{"n_layer": 11, "rope_base": 10000.0, "rope_fraction": 1.0, "lr_mult_up": 0.971, "lr_head": 0.033, "warmup_steps": 259, "final_lr_fraction": 0.02, "train_tokens": 630100000, "steps": 4808}
MLP neurons of a small language model. Each row is named by its layer, matrix (gate and up: input weights) and neuron, and shows model dimensions 368-431. Each number is 128 + 24 x the weight over its row's rms, rounded and kept within 0 to 255. A neuron's up and down rows have the sign that makes its largest values positive.
After each neuron's rows, "fires in" lists the words (lower case) most often at its 100 highest values on Wikipedia text that the model never trained on; "fires on" lists the tokens most often at its 100 highest values on Wikipedia text that the model never trained on.

L2.gate1277 [107 131  93 122 117 139 101  85 174 124  90 157 139 148 125 122  89 136 101 140 136 165 107  96 161 160 128 162 118 123 152 123 125 155 152  85 145 159 106 118  98 138 119 156  87 124 127 161 103 169 103 136 132 163 152 160 140 148 163 133 138 122 137 100]
L2.up1277 [147 149 128 135 178 128 121 116 112 124 143  80 115 129 100 160 161 111 149  80 166 116 147 146 141 110 118 130 129 106 126 110 111 153 144 145 164 156 163  97  83 124 155 140 137  87 150 129 108 130  95 119 152  99 139 122  94 126 152 129 136 139  98 136]
fires in: "the", "a", "on"
fires on: " on the", " on", " on a", " with the", " by the"

L2.gate1229 [162 108 131 138 114  86 142 162  63 125 129 121 109 154 146 154 147 101 107 105 105 152 102 154 125 111 147 135 104 133  80 132 130  99 112 123  94 141 165 143 115 165 114 142 109 162 139 136 122 114 111 114 145 121 102 138  91 122 115 112 123 159 135  94]
L2.up1229 [106 111 121 134 117 130 112 130 111 123 105  83 118 125 124 135 130 135 113  95 148 123 153 115 127 114 149 122 130 124  97  89 147 116 131 110 114 110 173  96 137  85  84 105 118 122 136 135 133  68 126 155 185 144 146 100 115 124  75  91 183 130 169 144]
fires in: "they", "000", "we"
fires on: "000", " they", " we", " They", " \"I", ", they"

L2.gate1316 [132 124  92 119  91 135  97 147 159 146  98 112 113 124 165 122  96 126 107 154 123  99 129 137 156 134 109 128 124 125 154 147 112 155  96 140 159 140 144 130 106 132  85 126 133 113 103 118 102 141 169 140 109 136 151  96 134 121 142 147 125 137 154 122]
L2.up1316 [177 157 141 181 166 159 108 128 121 146 120 150 158 136 138 114 126 130 148 143 169 112 115 142 125  87 167 124 113 128 125 111 133 137 121 181 146  98 164 150 178 118 144 144 115 158  99 172 116 135 105  86 161 174 118  96 152  86  70 142 174 152 112 128]
fires in: "1", "2"
fires on: "1", "2", "den"

L2.gate346 [120 106 134 162 118  99 165 112 143 148 123 111 129 101 114 137 144 147 155 158 135 161 110 117 101 167 151 108 146 115 141 143 155 115 112 125 116 150 116 167 147  93 113  87 132 120 112 114 123 110 121 158 118 156 134 113 150 173 140 123 147 119 110 125]
L2.up346 [126 148  90 191 143 135 136  97  86 120 136 187 115 108 105 121 125 172 101 148  65 111  97 177 126 146 133  70 143 174 110 133  81 105 165 145 139 150 136 128 134 110  84 143 129 150 130 136 143 109 156 151 110 113 124 111 167 118 125 125 100 119  97 160]
fires in: "division", "at", "units", "field", "enemy", "force"
fires on: " Division", " at", " division", " units", " Field"

L7.gate248 [157 135 121 117 158 116 168 161 119 107 112 126 116 109 117 141 165 121 137 173 120 120 137  63 101  97 121 110 128 119 139  97  99 141 104 134 125 133 100 166 161 141 153  75 140 130 142 135 150 128  91 137 128 109 120  67 114 164 128 153 136 142  92 120]
L7.up248 [137 124 133  88 112 156 141 125 151  91 160 188 143 125  80 190 111 114 132 149 172 123 110 132 141 163 157  87 160 123 123 158 140 147 115  73 139 149  91 172 171 162 127 115 161 124 143 127  88 139 113 160 127 115 160 125  86 126 112 158 142 138 111  94]
fires in: "a", "an", "and", "1st", "japanese"
fires on: ", a", "1", ", an", " and", "st", "), Japanese"

L2.gate848 [130  68 136 101 136 121 126 132 118 124 125 119 152 102 144 134 106 123 123 138  88  92 138 106 131 171 129 106 141  84 135 149 103 134 149 139 130 104 150 175 107 135 111 167 134 118 123 104 173  71  46 108 139 153 125  96 129 125 149 127 113 137 136 160]
L2.up848 [125 156 126 100 136 164 161  87 198 182 128 113  84 127  97  97 128 125 105  84 105 120 103 192 169 160 173 120 166  64 114 138 161 116 137 117 125 136 147  95 132 117 115 144 140 128 136 118 153 173 120 106 156 152 126 112 152 128 106 153 119  71 117 131]
fires in: "4", "7", "without", "had", "5"
fires on: "4", "7", " un", " without", "5"

L6.gate515 [158 132 107  93 105 146  85 133 124 135  97 109 119  97 160 136 131 147 159 127 110 136 145 133 100 150 137 152 143 143 118 109 137 118  98 101 105 136 123 105 121 144 109 129 115 100 101 110  87 112 101 139 112 134 165 138 129  99 163 146 143 108 146 112]
L6.up515 [141 141 134 148 177 133 113 109 110 170  93 128  84 103 149 103  90 138 102  99 146 111  95 144 148 153 128  91 164 129 105 105 138  82 119 135 122 127 161 102 106 128 133 151 119 118 103 118 119 116 102 119 149 125 115 157 146  88 161 120 141  85 101 116]
fires in: "had", "have", "has"
fires on: " had", " he had", " have", " has", " to have"

L2.gate184 [172 148 132 153 148  95 154 114 147 126  64 155 153 139 140 101 128 127 118 116 159 114 106 115 106 154 122 109 126 148 102 123  70 156 134 133 107 178 133 139 130 142 122 142 155 145 126 157 107 147 142 108 155 187 144 158 131 108 131 140 138 126 133 101]
L2.up184 [134 156 149 115 153 128 116  99 146 135 137 126 111 107 151 111 129 103 133 106 132  97 109 153  84 131 205 118 136 108 124 140 129 137 120 127 115 179 173 115 170 190 115 159 125 132 106 137  95 111 126 107 121 123 142 126  98 159 131  89 106 104 109 173]
fires in: "on", "off", "the"
fires on: " on ", " on", " off", ", on", " on the", " On"

L2.gate372 [103 118  82 150 132 106 114 124 119 128 104 143 137 159 112 153 127 157 148 147 144 153 122 126 128 177 186  69 116 150  53 123 101 109 114 119 108 132 146 121 146 156 104 117 122  89 107 135 150 146  81 138 105 124 160 139 107 123 111 142 133 115 119 104]
L2.up372 [102 100 105 113 136 118  89 138 142 156 162  95 131 190 147 160  94 156 113 126 122 110 125 128 151 156 149 130 131 119 146 106 139 128 137 145  89 125 134 119 134 161 150 169 154 153 110 128 143 137 138 141 140 120 114 140 120 133 135 138  93 102 125 155]
fires in: "to", "the", "a"
fires on: " to", " to the", "ed to", " back to", " to a", " him to"

L7.gate770 [129 117  85  82 125 137 129  74 101 109 105 107 140 157 140 108 111 148 107 147 152 118 154 167 101 169 150 159 114 143 101 169  58 119 139 127 112 165 105 142 152  94  94 123 122 117 123 140 140 130 116 121 124 125 138 110  98 100 144 175 137 143 113 140]
L7.up770 [147 179 130 136 114 147  94 142 115 128 126 141  69 111 144 107 137 141 145 116 146  84 163 149 102 150 152 120 123  90  99 132 126 169 145  91 165 104 112 144 174 153 112 119 134 144 115 136 144 151 165 146  86 126 109 117 111  97 118 109 159  97 163 147]
fires in: "al", "1", "2"
fires on: " Al", "1", "2", "n", "ad"

L6.gate30 [ 97 119 107 189 141 148 132 140 131 131 133 125  97 145 109 132 125  81 170 105 116  95 127 115 148 105 122 120 113 124 107 122  62 134 100 138 112 131 157 104 121 131 124 124 127  55 122 120  88  77 166 125 123 145  90 109 146 145 105 112 131 139 123  86]
L6.up30 [138 156 109 130 159 108 123 139 134  89 188 101 130 118 124  94 107 187 123 119 104 109  78 139 146 117 103 125 161 128 134 162 143 125 124  86 106 116 158 102 126  65 165 113 121 159  88 114 119 116 129 137 162 143 110 124 126 102 133 134 132 124 111 150]
fires in: "as", "the", "a", "of"
fires on: " as", " as the", ", as", " that the", " number of"

L2.gate625 [156 102 124 153 122 114 101  79 153  96  79  97 113 127 128 135 127 129 104 122 140 132 173 116 105  96 127 156 151 120 116 103  95 120 126 147 123 127 127 104 114 150 147 128 117 111 130 106 125 128 131 137  98 127 145 144 107 139 120 123 129 120 139 109]
L2.up625 [139 132 111 112 145 124 104 148 148  65 127 133 174 134 116 134 134 118 130 128 147 141 113 165 142 181 165 131 133 122 126 135 112 144 118 127 141 158 125 108 121 120 105 144 167 134 164 140 128 146 120  98 124 132 168 114  79  77 148 163 117 111 138 155]
fires in: "from", "the"
fires on: " from", " on the", " from the", " of H"

L2.gate1613 [109 115 121 119 159 112 130 104 141 153 126 111 183 119 142 117 148 115  58 127 127 134 104 135 112 121 100 114 119 112 157 179 148 136  86 150 106 113 101 127 158 125 124 141 135 110 113  82 154  91 115 111 130 139 140  83 153 105 127 153  78 142  96 116]
L2.up1613 [ 75  84 172 153 114 136 152 124 147 115 117  81 170 176 118 111 110  63 129  82 110 142  78 138 124 145 154 159 107 119 124 136 134 132 132 156 144 119 124 118 145 114 152 148  91 143  97 134 105 129 106 155 136 105 144 136 109 152 112 140 136 179 113 124]
fires in: "state", "s", "city", "national", "free"
fires on: " State", " National", " City", " Women's", " Free"

L2.gate266 [153 155 122 147  94 105 119 112 106 141 130 157 134  82 107 149 129 168 121 151 142 147 144 164 129 160 113 110 132 121 113 119 141 141  71 110  95 147 125 122 124 121 135 135 129 118 119 142 104 114 119 103 138 179 133 115 143 149 183 138 132 155 130 100]
L2.up266 [101 114 119  77 142 138 105  95 123  94 140 135 153 112 122 149 163 116 133 132 162 160 141 122 122 177 116 157 129 124 158 152 158  97 133 130 127 121 116 129 134 134  95  96 114 121 116  82 129 146 113 114 143 129 138 132 126 159 156 151 172  98 127 131]
fires in: "from", "the", "of", "0", "to", "form"
fires on: " from", "0", " from the", " form", "d", " b"

L7.gate1681 [123 121 117 114 145 172 129 118 124 125 132 156 108 101 132 143 126 131 136 181 171 130 110 115 143 152 103 129 102 145 108 120 110 189 101 135 136 132 140 168 107  95 118 159  87  72 144 182 159  97 190 114 108 149 133 126 133 106 158  85 121 129  95 122]
L7.up1681 [123 147 133 132 121 125 146 115 124 166 134 129 122 125 127 102 146  73  96 147 196 151 115 143 137 123 114 159 144  99 115 133 146 126 130 139 138 158 121 109 131 186 141 128 122 150 116 122 142 125  66 148 122 104  85 169 153 131 119 125  70  96 149 109]
fires in: "s"
fires on: "'s", "er's", "ie's", "st"

L2.gate492 [162 113 138 155  85 116 167 152 153 148 126 159 165 132 164 109 159 136 164 102 111 127 140  92 112 122 156 133 125 118 146 141 165 137 135 142  98 149 109 100 137  99  95 103  66 129 133 130 114 140 146 132 121  90 152 129 103 139 132 154 148 144  92 148]
L2.up492 [164 150 143 111 109 139 164 137 127 135  78 129 156 138 119 123 140 144 155 137  73 114 110  99 154 115 127 111 141 102 128 125 153 125 109 131 180 119 117 145 137 170  86 117 127 129 103 134 158 115 122  77 123 160 138  97 117 109 121 162 141  83 115 111]
fires in: "at", "division", "governor"
fires on: " at", " Division", " governor"

L2.gate1008 [118  97 118 147 137 115  85 124  96 166 134 150 119 146 187 110  78  61 151 110 112 146 104 149 147 133 116  90  99  95 115 130  99 153 112 114  88 130 119 142 139 139  94 118 124 122 110 119 143 131 111 140 125 153 105  97 148 121 133 121 117 113 157 114]
L2.up1008 [159 106 132 115 141 126 102  92 147 158 125 128 120  89 109 146 122 133 152 129 125 107 152 132 159 149 112 124 101 152 106 157 112 118 122 177 139 148 130  96 128 133 118 147 143 135 100 139  97 140  97 158 107  61 154 138 113 155 151 156  99 133 122 148]
fires in: "5", "9", "the", "7", "1"
fires on: "5", "9", "7", "1"

L2.gate1406 [110 117 116 145 112 104 112 147 130 131 133 127 133  83 110 146 112  97 139 128 119 106 126 127 156 158 134 102 143 129 133 119 120  94 125 105 122 102 148 138 163  71 125 146  97 148  93 108 124 121 109 128 131 131 132  99 110 108 138 139 110 128 128 150]
L2.up1406 [162 113 128 133 154  96  83 160 111 104 139 128 143 140 188 124 116 142 133 116  85 154 161 145 171 115 113 163 118 140 133 126 114 109 107 117 139 100 144  85 136 154 144 160 130 129 143 114 140 131 105 122 125 127 144 116 125  99 138 127 129 139 122 128]
fires in: "as", "the"
fires on: " as", "athi", " as the"

L2.gate1079 [118 115  78 133 104  98 135 122 176  89 129 172 161 145 119 132 150 137 124 191 112 127 136 142 120 115 142  85 102 135 128 111 132 124 141 122 107 106 143 138  54 149 110  89 143  88 123 193  94 144 140 112 129 149 118  93 130 130 100 150 102 133 136  64]
L2.up1079 [129 114 107 134 151  96 113 159 160 126 147 140 131 132 121 144 153 135 106 131 197 113 125 116 130 113 128  73 137 100 113 108 128 141 109 143 118 115 108 132 133 135 155 104 109 106 103 169 120 149 149 124 153 141 130 118 166 105 146 116 145 137 134  95]
fires in: "as", "the", "a", "an"
fires on: " as", " as the", " as a", "ed as a", " by the", " as an"

L2.gate1578 [ 68 171 118 150 111 127 144 137 163 116 131  91  80 118  93 132 159 124 162  98  73 159 114 115 156  94 161 106 145 128 143 139  98  93 149 131 109 159 144 145 111 158 100  92 128  83 129 113  71 109 138 109 111  96 123 116 138 179 137 150 135 107 119 105]
L2.up1578 [114 144 119 107  97 111 116 115 101 125 164 132 132  96 156 123 106 141 151 139 160 140  90 130 121  76 118 106 149 123 126 136 136  99 151 142 111 169 134 121  85 117 147 105 155 140 128 129  93 139 138 120  99 105 118 142 159 111 142 107  99 163 116  98]
fires in: "be", "been", "not"
fires on: " can be", " has been", " was not", " may be", " would be", " is not"

L2.gate280 [149 152 108 121  96 109 188 122 140 116  97 132 118 172 166 131 133 146 137 113  90 109 110 124  92  92 156 111 102 131 116 108 133 136  95  98 101 124 113 153 155 157 162 132  92  92 120 106 121 121  95 154 154 187 168 124 147 108 125 110 137 113 151 102]
L2.up280 [140 148 138 144 106 118 131 149 147 135 141 117 149 135 136 139 113 128 129 164 124 171 131 146 101 127 106 132 102  91 143  74 147 176 138 113 133 146 101 100 149 125 142 122 107 140 162 166  97 124 115 103  79 127 146 146  97 155  92 138 143 103 103 146]
fires in: "la", "calheiros", "lauderdale", "lacour"
fires on: " La", " Cal", " Sur", " la", " de la", " Gran"

L2.gate911 [164 139 111 129 100  90 180 109 162 119 107 104 106 130 120 149 175 132 111 165 157 168 131 133 120 103 134  90 161 107 173 136 107 114  85 119 157 104 132 150 110  89 146  44  98 131 131 103 162 124 112 112 113 131 133 146  83 159  85 129 105 163  98 138]
L2.up911 [165 144 131 105 112 151 114 121 165  87 108  80 165 158 113 132 115 134 121 126 126  91 103 130 153 156 119 114  39 102 116 137 106 151 134 163 108 174  87 109 145 101 111 115 138 147 163 139 132 152 165 137 132 102 133 121 110 121 121 134  86 115 158 136]
fires in: "an", "is", "a", "was"
fires on: "an", " is ", " a b", " a c", "Ar", " is an"

L2.gate678 [136 120 114 146 105 112 113 138 119 131 151 123 121 105 117  88 118 141 144 140 160 141 149 119 149 141 156 113 130 164 117 152 175  83 116 195  97 147 100  91 133 154 138 115 149  77 146 116 116 138 110 135 136 110 170 123 120 171 133 158 118 125 121 175]
L2.up678 [102  96 126 136  85 112 150 124  92 102  90 173 135 136 140 120 118 120 130  74 144 121 144 118 156 125 130 135 108 138 148 145 158 120 139 132 121 144 125 142 172 130 169 170 119 142 158  96 106 113 123 100 101 138 129 148 119 154 100 160  96 103 167 180]
fires in: "would", "to", "will", "should", "ll"
fires on: " would", " will", "ed to", " should", "ould", " to"

L2.gate1722 [145 130 125 143 161 118 131 103 123 128 107 113 120 105 103 155 140 123 137 124 129 164 163 140 110 114 134 102 112 200 130 158 130  98 135 131 112 106 155 143 136  83 177 107 151 114 118 114 118 126 147 155 130 161 108 106  57 149  89 111 190 153 149 124]
L2.up1722 [127 145 129 165 139 147  84 145 114 139  96 118 153 155 142 133 151 152 141 125 115 104 139 110 127 115 115 110 145 148  87 151 197 133 125 134 143 130 118 146 165  77 145 112 133 150 154 131 143 106 183 141 101 141 137  72 118 141 138 107 161 109 141  88]
fires in: "at", "party", "date", "ahrar"
fires on: " at", "| Party", "hr", "| Date"

L2.gate284 [126 195 151 106 135 168 124 124 168 133 180 155 108  84 129 137  91 128 125 141 120 147 132 152  94 137 102 133 146 108 173 143 153 147 124 128 105 168 152 161 120 115 164 158 138 111 109 155 126 117 130 138  81 182 135 132 110 118 151 187 111 157 162 146]
L2.up284 [119 138  91 154 129 125 140 138  78 119  96  75 164 168  99 185  98 109 140 127 157 113 157 109 147 140  81  98 146 158 103 135 119 148 160 133 168 128 117 126 139 170 110 101 103 114 110 101 169  71 116 120 109 113 121 121 128 118 107 155 123 135 127 146]
fires in: "1", "2", "0", "white", "63076", "black"
fires on: "1", "2", "0"

L2.gate1540 [136  69 103 148 118 123 101 139 159  96 182 136 131  82 132  98 147 177 111 142 109 126 125 182 117 137 119 108 129 118 138 103 105  98  90 141 150 117 157 101 118 114 143 114 143 116  92 135  77 135 146 154  92 139 121 158 113 138 155 169 165 141 123 119]
L2.up1540 [163 117 131 120 143 158 148  85 120 143 119 133 116  97 137 129 119 149 113 116 127 136 137 140 116 106 130 105 102 139 135 146 144 119 121 139 132 137 132 115 127 137 120 118 101  76 135  96 115  80 161 111 135 128  99 148  96 120 110 115 114 109 148 136]
fires in: "took", "in", "taken", "al", "taking", "take"
fires on: " took", " taken", " take", " taking", " al", " de"

L2.gate220 [139 143 140  88 113 125  93 126 153 113 134 107 131 133 125 121 130 158 140 146 142 139  96 128 137 119 120 110 169 139 141 105  98 160 119 167 101 201 137 187  95 173 135 113 132 103 104 134 124 135 151 123 120 112 130 137 128 146 156 137 113 124 104 128]
L2.up220 [123 150 116 137 129  89 128 139 140 146 125 130 125 105 133 131 121 148 108 137 105 161 100 158  94  83 132 168 125 135 113 139 170  97 151 104 160 138 149  98 119 122 119 143 110  93 126 158  94 118 105 156 116 122 172  97 133 146 141 117 130 124 134  98]
fires in: "not", "never", "t", "longer"
fires on: " not", " never", " was not", " is not", " no longer"

L2.gate121 [124 132 104 141 106 112 103 110 107  65 126 128 103 121 134 142 166 150  95  96 100 163 158 127 147 164 133 131 115 146  95 108 117  94 122 138 124 143 103  91 115 144 150 137  88 138 141 147 188 122 145 108  92  82  97 163 119 137 122 154 127  87 132 137]
L2.up121 [139 154 123 123  96 121  94  86 101 100 120 161 117 130 112 114 128 110 105 119 128 167 135 117 135 144 153 106  87 125  73 135 118  73 154 109  86 148  79 133 152 155 145 160 117  99 121 105 174 139  94 141 146  99 148 144 106 111 139 115 130 124 150 136]
fires in: "will", "to", "help", "would", "helped"
fires on: " will", " help", " to", " would", " tried to", " helped"

L2.gate176 [164 127  92 115 121 144 118 167 148 161 134 121  95 144 116  75 118 165 135 142 107  91 114 151  61 119 166  81 111 138  85 199 101 160 114 134 114 112 136 139  71 186 138 139 132  93 150 146 141 130 150 126 142 128 127 135 146 127 131  95 123 100 110  94]
L2.up176 [116 113 132 187 130 126 114 106 108 100 141 123 113 146 138 116 119  94 112 114 126 100 109 144 130 118 136 117 142  82 138 111 149 126 119 122 107 138 110 107 147 127  79 147 119 172 106  79 113  80 128  97 119 147 143 145 121 128 126 164 139 127 118 131]
fires in: "la", "that", "lauderdale", "lacour"
fires on: " La", " that", " for", " z", " de la", " la"

L2.gate1557 [138 103 123 124 139 132 161  87 116 111 113 147 104 120 163 119 118 106 134 143 137 129 111 138 157 138 160  91 131 163 133 137 109 113 137 133 111 109 108 145 141 155  91 165 152 105 140 143 174 164 153 143 136 145 119 142 139 147 125 126 144 123 143 112]
L2.up1557 [119 107 146 140  66 143 114 176  91 100  47  76 115 114 145 122 159 144 117 120 119 137 164 133 145 121  85 158 122  99 127 141 112 174 111 164 115 115  76 153 121 134 131 108 103  81 176 118 112 123 123 111 127 122 145  92 105 130 160 125 118 144 129 110]
fires in: "will", "can", "blazer"
fires on: " will", " can", "az"

L2.gate1226 [148 115 123 107 134 126 140 107 143 104 111 165 124 138 135 123 145 117 133 141  88 158 149 162  95  75 128 139 118  92 134 183 147 162 106 125 134 140  88 115 156 153 109 126 135 125 153 110 124  64 159  71 176 118 128 136 115 106 117 136 134 157 112 138]
L2.up1226 [143 164 149 130 110 128 133 125 126 104 139 150 125 159 158 149 147 125 186 106 162 150 135 129 132 128 110  69 130 151 113  98 141 144 152 130  97 139 159 131 110 133 120  94 110 149 127 137  86 101 166  74 116 145 111 151  92 133 105 160 105 103 105 127]
fires in: "and", "or"
fires on: "ing and", "s and", "ation and", " and ", ") and"

L2.gate905 [140 124 119 101 123 113 120 158 111 132 127 111 147  92 113 121 182 129 116 142 141 121 118 131 120  90 156 178 110 146 113 133 125 118 117 154 157 142 127 180 132 104 126 110 137 147 137 151 137 115 152 156 159 118 145 149 116 152 164 118 157 134 108 149]
L2.up905 [188  98 135 117 134 121 130 171 100 121 128 155  83 122 145 146 128 135 111  67 127 100 134 126  77  96 133 123 102 166 107 109 157 113  69 142 131  97  96 104 128 123 144 136 120 114 115 108 110 135 148 171 125 117  92 158 149 161 100 141 126 153 112 135]
fires in: "take", "taking", "taken", "takes"
fires on: " take", " taking", " taken", " takes", "th", " com"

L6.gate1714 [177  95 126  75 147 120 145 129 147 117 109 145 119 147 146 153 134 114 116 114 125  92 105 130 132 147 154 113 116 120 114 137 159 122 112 140 126 142 127 109 104 126 119 131 114 144 122  75 104  99 132  81 119 171 145  98 116 146 126 129 141 124 152 155]
L6.up1714 [141 157 109 136 139  72 112 160 117 148 154 133  93 123 146 132 115 164 128  86 180 110 157 161 114 126  98 171 125 163 122  99 147 121  86 109 143 138 189 120 130 127 134 134 172  90 108 151 155 130 114 170 148  95 157 115 149 135 148 143 129 116 121  95]
fires in: "has", "have", "had", "a", "with"
fires on: " has", " have", "2", " had", "s have", " with"

L6.gate1512 [172 108 109 146 101 176 145  94 118 116 101 181 148 115 133 156 116 127 123 140  80 116 150 101 168 129 140  93 177 147 155 132 110 129 119 105 129 136 124 145 160 171  71  81  96 112  98 131 107 129 125  90 120 142 107 155 122 115 124 118 103 115 127 146]
L6.up1512 [ 98 158 155 130 165 142 126 110 120 141 150 160 123 146 134 107  90 108 118 115 141 153 128 153 137 127 127 112 140 154 128 110 111 128  87 124 159 151 171 126 150 146 148 156 176 130 152  92 133 182 107 128 109 156 102 133 110 186 131 111 140 120 136 131]
fires in: "s", "city", "village"
fires on: "'s", " of the city", " village"

L2.gate330 [154 146  97 113 144 135 173  93 111 116 106  83 125 126  99 141 123 126 133 109 114 156 161 116 109  78 155 138 130 137 109  77  76 138 128 129 106 140 147 169  92 128  94 129 143  99 117 205 135 150 150 148  78 109 119 116  99 147 139 136  75 109 160 113]
L2.up330 [131 165  76 127 131 128 142 108 132 119 133 121  95  91 123  94 132 125 106 132 145 166 118 123 125 128 154 137 138  82 119 108 152 135 130 110 110 135  98  98  66 107 168 118  96 110 145 144 139 157 130 158 136 101 109 168 124 132 118 129  93 131  61 139]
fires in: "the", "on", "at", "under"
fires on: " on the", " at", " at the", " on", " under", " on "

L2.gate331 [114  85 101 154 133 172 134 161 123 137 131 147 117 140 124 121 165 107 100 101 117 122 116 109 150 115 147 106 100 150 175 156  82 125 148 146 135 172 101 130 117 113 126 118 103 137 166 180  91 122 138 127 137  98 152 142 120 144 121 142 163 129 142  85]
L2.up331 [121  98 134 108 116 148 113 112 118 140 140 166 148 108 115 129 154 171 135 165 137 130 119 132 128 105 104  92 119 144 126 144  73 115 112 108 122 162 144 131 110  88 111 139 144 147 143 138 117 145 149  69 127 155 163 152 119 148 133 143 150 110 118 156]
fires in: "be", "been", "are", "also"
fires on: " can be", " has been", "s are", " have been", " are"

L2.gate46 [126 135 151 116 191 124 107 108 114 111 132 186 164 139 141 137 131 154 138 118 154 130 127 124 122  93 128 100 170 117 130 138 127 122  60 146 127 126 152 106 150 128 125  90  77 169 136 138 123 110 121  69 134 137 119 168 110 140 111 129 153 167 130 137]
L2.up46 [136 114 157 149 147 125 108 131 116 135 141 129 136 126 124 190 122 154 127 135 155 140 137 162 132 164 121 107 167 104  96 130  81 115 134 118 118 160 111 138 109 106 121 129  97  55 116 138 100 106 132 120 154 112 114 164  83 117 155 140  99 129 122 156]
fires in: "00", "0", "1"
fires on: "00", "0", "1"

L2.gate601 [106 122 134 137 132 122 129 116 161  86  98  90 113 177  90 126 162 154 128 117 131  85 120 133 159 131 112 115 143 145 167  92 130 138  89 138 112 177 123 149 106 102 145 113  78 131 113 136 150  70 152 154 116 115 101 107 128 165 100 108 111 148 132  91]
L2.up601 [138 116 139 126  82 139 151 119 139 118 134 131 139 151 119  87 148 135 117 115  81 105 144 129 126 160 117 135 153 167 134  82 114 142 133  81 127 136 159 115 131 101 125 139 124 126 127 157 132 114 137 126 115 142 102 107 149 157 140 153 134 189 164  94]
fires in: "the", "for", "a", "summer"
fires on: " at the", " Hol", " at the ", " for", ", for"

L2.gate1157 [142  81 179 138 114 100 107 110 124 179 101 120 138 106 112 143 106 103  92 166 134 120 102 112 152  99  98 111 109 106 113 122 126 141 122 167 101 146  86 138 134 137 131 103 125 123 130 104 100 133 151 120 108 116 108 132 124 178 107 146 128 115 131 129]
L2.up1157 [108 132  89 112 137 136 172 108 110 135 107 130  77 122 146 133 124 129 179 134 187 118 108 130 121 135 113 150  99 111 165 130 138 133 101  96 143 129 108 134  90  98 142 101  84 138 112 150 130 131  98 103 119 103 137 148 133 103 143  91 102 137 129 166]
fires in: "under", "over", "at", "on"
fires on: " under", " over", " at", " on", " land"

L7.gate886 [119 158 115 147 138 101  87 154 157 118 112  94 126 105 147 113  89 142 116 149 179 112 138 123 120 110  98 154 147 109 141 140 102 121 123 113 134 113 139 118  95 124 169 117  84 119 104 114 140 174  85 126  82 107 160 122 127 143 156 157  94 133 152 125]
L7.up886 [136 142 128 123  89  97 129 119  98 132 152 114 188 121 153 120 111 162 139  91 151 146 108  71 102 145  91 131 107 163  76 143 115 109  97 128  99 137 155 135  87  80 118 128 111 135 141 126 123 106 139 217 165 105 135 128 118 107 143  78 160  81  93 152]
fires in: "1", "0", "2"
fires on: "1", "0", "s", "2", "ic"